config.toml
head_dim = 64
intermediate_size = 896
hidden_act = "tanh_gelu"
norm = "layernorm"
norm_place = "pre"
norm_eps = 1e-05
attn_scale = 0.125
init_std_o = 0.0
init_std_down = 0.0
lr_head = 0.00522
decay_shape = "linear"
batch_tokens = 65536
max_seq_len = 512
doc_mask = true
MLP neurons of a small language model. Each row is named by its layer, matrix (up: input weights; down: output weights) and neuron, and shows model dimensions 16-111. Each number is 500 + 25 x the weight over its row's rms, rounded and kept within 0 to 999. Numbers have three digits each.
After each neuron's rows, "fires before" lists the tokens most often just after its 100 highest values on Wikipedia text that the model never trained on; "fires after" lists the tokens most often just before its 100 highest values on Wikipedia text that the model never trained on.

L9.up165:533508514527551486501417499487495532487469525489511512543513535491529518517477490486505499493499446517511527529525464534537445526510532476489504500504492519483515560528500491500456540518466466477520477489542484540523517542491469528469514491535513497555530519466497472469486515492499493471
L9.down165:487536461500485540521554499539529504480488507520459528518493511486489514479470510513475488490510542480495481447536494514496515460528479498517509492524478448494522512501471523483558465485482519539525495558477488476525530499482494465513457520492508511476492506510518487529515470491500491498
fires before: "\n", "==", "born"
fires after: ".", "\n", "s", "com"

L7.up321:541499462481513493510508544486481514506488480499508485507508531481519545487465479477493505503466517501519450557523493514476509516507495474506467501474479500512508477535509492514525505510491539517487557465523491519517493512526512513476491491501547485535567507517504507482529548507510500507
L7.down321:514526516503516487482493463482552528485502472480484530516551530533530561501532489478485539483498492457499465531524509516521489515491460493533520481533502465491506472502484509509483499502510526484530598411518446478540498498523506498518475487523521531494516501485477517471538512468506482461
fires before: "\n"
fires after: ".", "\""

L7.up116:527531513480506516485453522500485492487510444509521492484520522460542465553500492465522486465512484513510530491516483527500497541495507531462476506512516487477459519485537511525500462479496522512468487463533519478487482483519480488545548513505507467540459545519521483511473494476484529491
L7.down116:524509501485503534519488524510546510466530507518476509483494501484507552508503515502481493436499495512437477523473508539470521518470484501495515490499484560510513516506546497499474518481518506543515522501510469483478496487459518533508533480472532480471544460517481441495500492512479459498
fires before: "ro", "way", "y", "el", "ham", "a"
fires after: " Ra", " K", " La", " Ju", " D", " Ha"

L12.up797:498490519532534519452503492504506498502510475513529515516512581530504470542530501521484501527492508476512536493470472523508440495492476481509514525477509512498517481531535490517541504537509522510489461479513502491511521514480468510512500504443514499504524491479535450486427494495472497486
L12.down797:488518517507457490522491498524528496534522516499519509544513521529496550526485491480482514472488466508498515521546450487444518511515527492461520525471554462475522546486506524520508495514484455501492483496497479468488484496482482475530481507499471543505441497539521486482515470463506472521
fires before: "1", "4", "3", "7", "2"
fires after: ","

L4.up58:477505548484539466491510467493515496456483502472484495475488463518540485494489519454491490539489521510514534511538528514512496497452498470520470450482505500481520554485511485517525488455443440491517472540502531523482452489503533523462529501504525476511499518481542535494505511519511474516
L4.down58:535495505472528540518503523521514556476495495512469489512485527481471474477531513455523518492496507505521524514499521538485526505494459447547470457460511516525502500502476508533469492491456499516495493514483504478526511462483517493459498508519493491526506491474496488486460498457492486539
fires before: ".", "\n", "ed", " 0"
fires after: " |", "%", ")", "chi"

L12.up727:494525503516518534465526470512529489486502519461498531492540459531523476500490500434484494495457457433474491524450495518501512501476474483493490482500481505489484524516506523514512472481510477533491526531499508552522502493521495503511522497472495511445547512492470469483514507485482490499
L12.down727:493489481489515487542450504517510511493466526520494493514546500533518478475514496505498427495523516479499497485493530511533486525449512517547516519480504536443457536537452512489522490473494478472482479515464498500497478524501499518503456463472501521525474547543527469482507467520494516482
fires before: "″", "t", "ce", "′", "---|---|---|---|"
fires after: "′", "s", "c", "\n", "°", "v"

L9.up132:508498505530500508516512470474532518489522460464497511456508474523524478495490505498498458472483511485496482523512497505533447515515518465551513478467520518529563478516500499503494474532516491464494529515453481506520514466510491472504476529479493552495538471465495463523486496513491519473
L9.down132:487491539502489525552547544463539534485518463521455467522476512498451516515529485483491522478501520481518503474536458510549491506530529489500492505480504474494473495484521503540502507504491488495506463522483492449521545464508524531476515472468527529479488439491493455520526511487518535462
fires before: "1", "3", "2", "7", "4", " "
fires after: ",", " every"

L12.up29:516522499485453488519473480491471491495474489530515521516493495521496488498526509504530460483523490467507525446478472544491502477525489501470540446515499533495441505454539506513507535468488487537487498524513519499493491536535520502480518500567478466479467496473504498501492534507516515504
L12.down29:532480532460513491517483495507463455472489465523543471518480455529467503520542487468504498510475495515500493550515494545511518518488491473456498498523485487493435511532537456536524499490487501520490535462508475507456499511461500502525465494536530512452482494548508500497502496539547543512
fires before: "|", "\n"
fires after: " |"

L10.up639:505539514499524523514526489493496494538480496490490515480471468468498544478505486491472473492492504491480487492470456493539523485493541461519565526480513506489488524489492508499519508502503477485545526509482513486483470538522458480476504517510525519497475533506476446497497506487492558514
L10.down639:517474494492484503505517508526455464516514499498510468473547470494453506538484505494534501503522496498484515500436526524485538513506490519520488494479494486504451500513519492479523541470458495504506484453494500506471486492474506505499476480490466495493546519523481508494507486462527487488
fires before: "″", "ent", " |", "ly", ":", "on"
fires after: "′", "b", "cu", "ri", " in"

L3.up562:518516494517543481512529464528528500477534505518499506505496493523496470478522485510513495556460482468491434525521505475479476503498549532492495507533520529492525490488490546504533554483473482476511492522498495499480493511527451479489484469506523496462534501494510469480512439514473505495
L3.down562:510477505469497518542544528513487538483472476464494497510495536504492501476520527496499536501515509518515495488503509515535482505474543509508481509511516491522507505503561531531460538483489510477518489529458545463505512487491450511498455495463497498478468462469519451486550524506533498506
fires before: " 0", "\n", " 1", " ", " 2"
fires after: " 0", " ", " 1", " 2", "s"

L4.up152:536526529473474502498524455532492534496474481517484520477496514542468524458484529508464468526524480494523451497505493512444491535492494520503500497465481493510498508493490482481486503506529439488506503531492483476531508499509523510520454519539513460529510475537520514471469525529494520507
L4.down152:524491504482499541516512494525470521528513531508494498542478485507487481470488471522518491498472533507492524494460452516492508484495498484488509482561485475467523500540503499514468467498496456507479519493529518496505499510498470492480535538511511475509467495479512479506528479459534479499
fires before: "\n", "---|---|---|---|", "-", "er", "art"
fires after: "\n", "|---|---|", "|", ")", "s", " career"

L9.up174:512522476543472492506480514498500464491486515514524503483510530512527527508489519478527519531509490520502494477498464497495492518510478503544512490548488493507521505487469518551500475506502478516506506500498477530532469509481527513503514488559472516501481481534530508513522513496526533487
L9.down174:463498510518452524520524503476531501517477487528438513498524528479496478504497472518507526472495556527494503495539493494544451445475491517487512469561462503503490559492497476483550496518537490497482462558546530486518462525491520524506492498512500500485512536476524518537487496520501519468
fires before: "|", " |", "|---|---|", "%"
fires after: " |", " Re", "Note", "ot"

L11.up41:508512498512468519522497483473423511501487497464477487491478497491520540499469510512499461494498489475568490492490537531510494491533535488473509528531489496523528527482537495473499503538494478489503495481506465515475487464534486575489537498543494466476535507500482492521555464500497484525
L11.down41:500491514485451464525505519502506454513516534491488514514474520471527490536514479498468516521500549482454455542476504523563496484533455492476522516566474499487510496475502488537499496521500543509464529471500473495480474503549502528508497501493505473498504507513469514518518497537497493498
fires before: "==", "The", "===", "o", "A", "ent"
fires after: "\n", " T", "."

L12.up360:513503510515494506507512498539476434537499495476530476517525514523514461499495514518457469476515545495475501521513512522500535471556499472542533445556539462554460525482506476495483466543507493534497475496528456490467507486503519468509507517528474511493489480507497554501471488499525510543
L12.down360:489459496494505550499535492472491462471536517480518505558503518466530497542509500554532557527473502508490504510532507479514506493498540464492502499503495565484515552539476486534499457498501509557480475497491524511523462490479490483535515500480458478460509466511537502492485479517498524527
fires before: " |", "After", "-", "Career", " ", "E"
fires after: "|", " ", "\n", ".", " |"

L10.up438:439495501442519474518485507535457534505510428443552481503474512511529483486503511544492553503510521450518477532508520532558537479485492490468507508520522469474497502481471499516532495486512523501510525502504486503529499520514459480506495470499490538493527504535475508556501542499517488480
L10.down438:529483497494533487444469531497479549504517491491480508503484507514502482518497536505466480474562529478491513472468500453531489515517480479487494493538479517498476525498485530506523489564506500505483520540458472507483481556513474513543525481515510519498521539471493505497489498524446549495
fires before: "ed", "ing", "ual", "tion", "ted", "ity"
fires after: " pro", "tro", "re", "vi", "ab", "ro"

L7.up595:512459500489504519555521524502526466455483503556488456499488536467529565469482474492521457517548502482512507510499489508480508477535522534490546469524488494517459520500507500546490498491500483508526500498504465524499519527506504508488487486498544478434445505513449461492476470517486496542
L7.down595:489483505483524533489543501499490508490540516487476515500501494510523476477487484482469536538517495502473494521513516478484490478481512502514516479537510544530504503509530478519501535487503463529452479451505493458478487551522499541519537481506510493502527517467519532445522508509528552551
fires before: " |", "um"
fires after: "er", " Al", "id", " M", "it", " D"

L10.up623:454490468501521482531462476522512465539508490497533536493484540495537538446499462467493455469512495550489521482501502510503516510529495501508485483498476513469508525483459481497501524455478535535492521470508463502497471527519456505486527489517540481574493500466494482496570541491474514483
L10.down623:479508467505533490544505468441510483504524505540539534504515514467519552515477549508488507480433535464511477541513479490482525511509509465504486427555482427477536499499476511489503484517518557496508514478540487523514516502535469470474522520512498502509520503526472500496525539533555477508
fires before: "\n", "The", "=="
fires after: ".", " ==", "==", "\n", "==="

L12.up542:495475455530515506533436467525470507474511483533501537518487489499499518535504521475493464482448540473496506482476501508547511486497472512549521479495513527504474516477481477503546488458507482520496514500509499510495525472484557512468490490539532463499538506534504495501541506482521530498
L12.down542:496507454503547536537472479482498475481489493481520454495500500515522508523494493499517481445500515471520499503464530517457527514495530524528487484533495494522532540499497464479493513527490502518482469476516496478471499536458512525516508513524513474530535506504498489502482497527524450489
fires before: "|", "\n"
fires after: " |"

L12.up778:486494507471534503469477462528480495521508482478495579506462544546551470471484465540468522444508470496510488505490511501473440479498522480514508516517493460513502543522530505513480495507487531492508450494490485479524511448505490516527467498465491506505540523477471514473534491444519507508
L12.down778:471459545479479502508490522483493484473515502519498484528518512526550515513493480503502492462483515478506585525513497483468502492510495473476505515494481496514510517491535481541453464497506466515484524533485499496488516497461482495528500494497488506513507522512479448498494422516479510510
fires before: "1", "2", "3", "4", "8", "5"
fires after: ",", " |"

L9.up511:517543497456529492514523463526489533458522484496525507486512542553552495488491469517484505496487482510483478494470527508487489559549504522506529506505503491509491493508490516452458462499492487473560486548494453525529468477507479487525463533530535505525505459473508527457494522498550467511
L9.down511:476520486538469468502520478561487523483478479496527471471494546490481534479515485514513489525498499507540468506486504526469488492525545527494501503542445506440481461534484514502508541499489464543488544517515503555484477498451515510517491529512468489514488550517475488450494491514493497533
fires before: "\n"
fires after: ".", "|---|---|", "\n", "|", "s"

L3.up877:527492522492527440502526528519493441483536466489478479526533490483539435461530510495499520520497471472517505492467509517499486466523508470519427484547459514524487514504524564454514492497479516506496480507458463473464496481516510522523481501481485507530535539484468514499525523509490477488
L3.down877:456506500506493470459483507499483518484526485506480466479467484542482487486490534469496499532509504512527470485513452539515508469542492521481491502495510458504509538511506470515498562502500491503506546464470527511430553497465520555504466517454513529508510487541499466478524510482504467504
fires before: "a", ";", " 0", " 1", " 2"
fires after: " 0", " Ch", ";", " 1", "O", "s"

L12.up443:525526483504517498492466514576494534490524525464479499532431502468510476451539520510470503506550474491515487475473490486503479483536503502484507483510524562512536472499512512493483476500512475499493497475484482466517434492504507509493506517510447492477531482501494507519514482499483535490
L12.down443:533519490483489509527524509533505556491523469428463545537491531483531517479516493498467492473479510541475502482510503508516482511487545474492517474508474485490526474523475505496487513536505497557495505500499510471514509536439481508509505513506526488494471544495520465485517481494500547508
fires before: "\n", "d", " F"
fires after: "s", " Hall", " life", ")", "ography"

L4.up348:520537508480499500508510507499525474554500493512467475507475486521460471498468517490499473504514490478546512492540477495531528508505512516525501496526481504528488481455517517487548496530537466457500529493446510534490505489502495482453512494492521504475483485501501495573491506487492494513
L4.down348:537474507487525524519491505493496542510493473493562516536496507512536512523535497482488476516495500497471490551500489509520464485495455458505479508499509456517532488483527562494497488480467514479508519501437501503471449530473498513503496498521494465527514497492459452488451516469542489510
fires before: "•", " |", " ", "z", "Career"
fires after: "-", "|", " Ho", " Time", " Co"

L10.up534:477511497482472463534476523474484480475514527540485510492560505556467530510480526491534459515512486505490478507478480561533496477524490510536509516532541512495518507497473529519476523488513516492469474490465495525493448488557544481486501501498482508479471473514462491527500472508488475495
L10.down534:509492498528533530529481517548487532503495480460489494510504471515471480492503507499509514505499493478520508470545483470488491511502538478494484545496542474543483484451521517436557524504420476459494547510481499456474505506484508518502527474505443492509497480515471493481483525560485495531
fires before: "et", "al", "f", "end", "b", "es"
fires after: " so", " So", " h", "s", " f", " w"

L11.up569:481491478489490544537509461513534442465488482441518490548491494467511491520497518512490568487452499496520532493471498482509471487481468515517472457529569500510518532501522522468503520511483489538507521482502509540451508505525550507497526505494494494471462491533510494501516482494542495455
L11.down569:513498493450515503512507505502494503467474497536504486477480552467517482471490496521502530508497514513494466507528503535491566506514503485484522503505525487478487462478462526488496518503478540495500463531491507553509522489489491531551506525477490493481472475474520474478510479491498498534
fires before: " |", "Q", ";"
fires after: " |", ":", ";"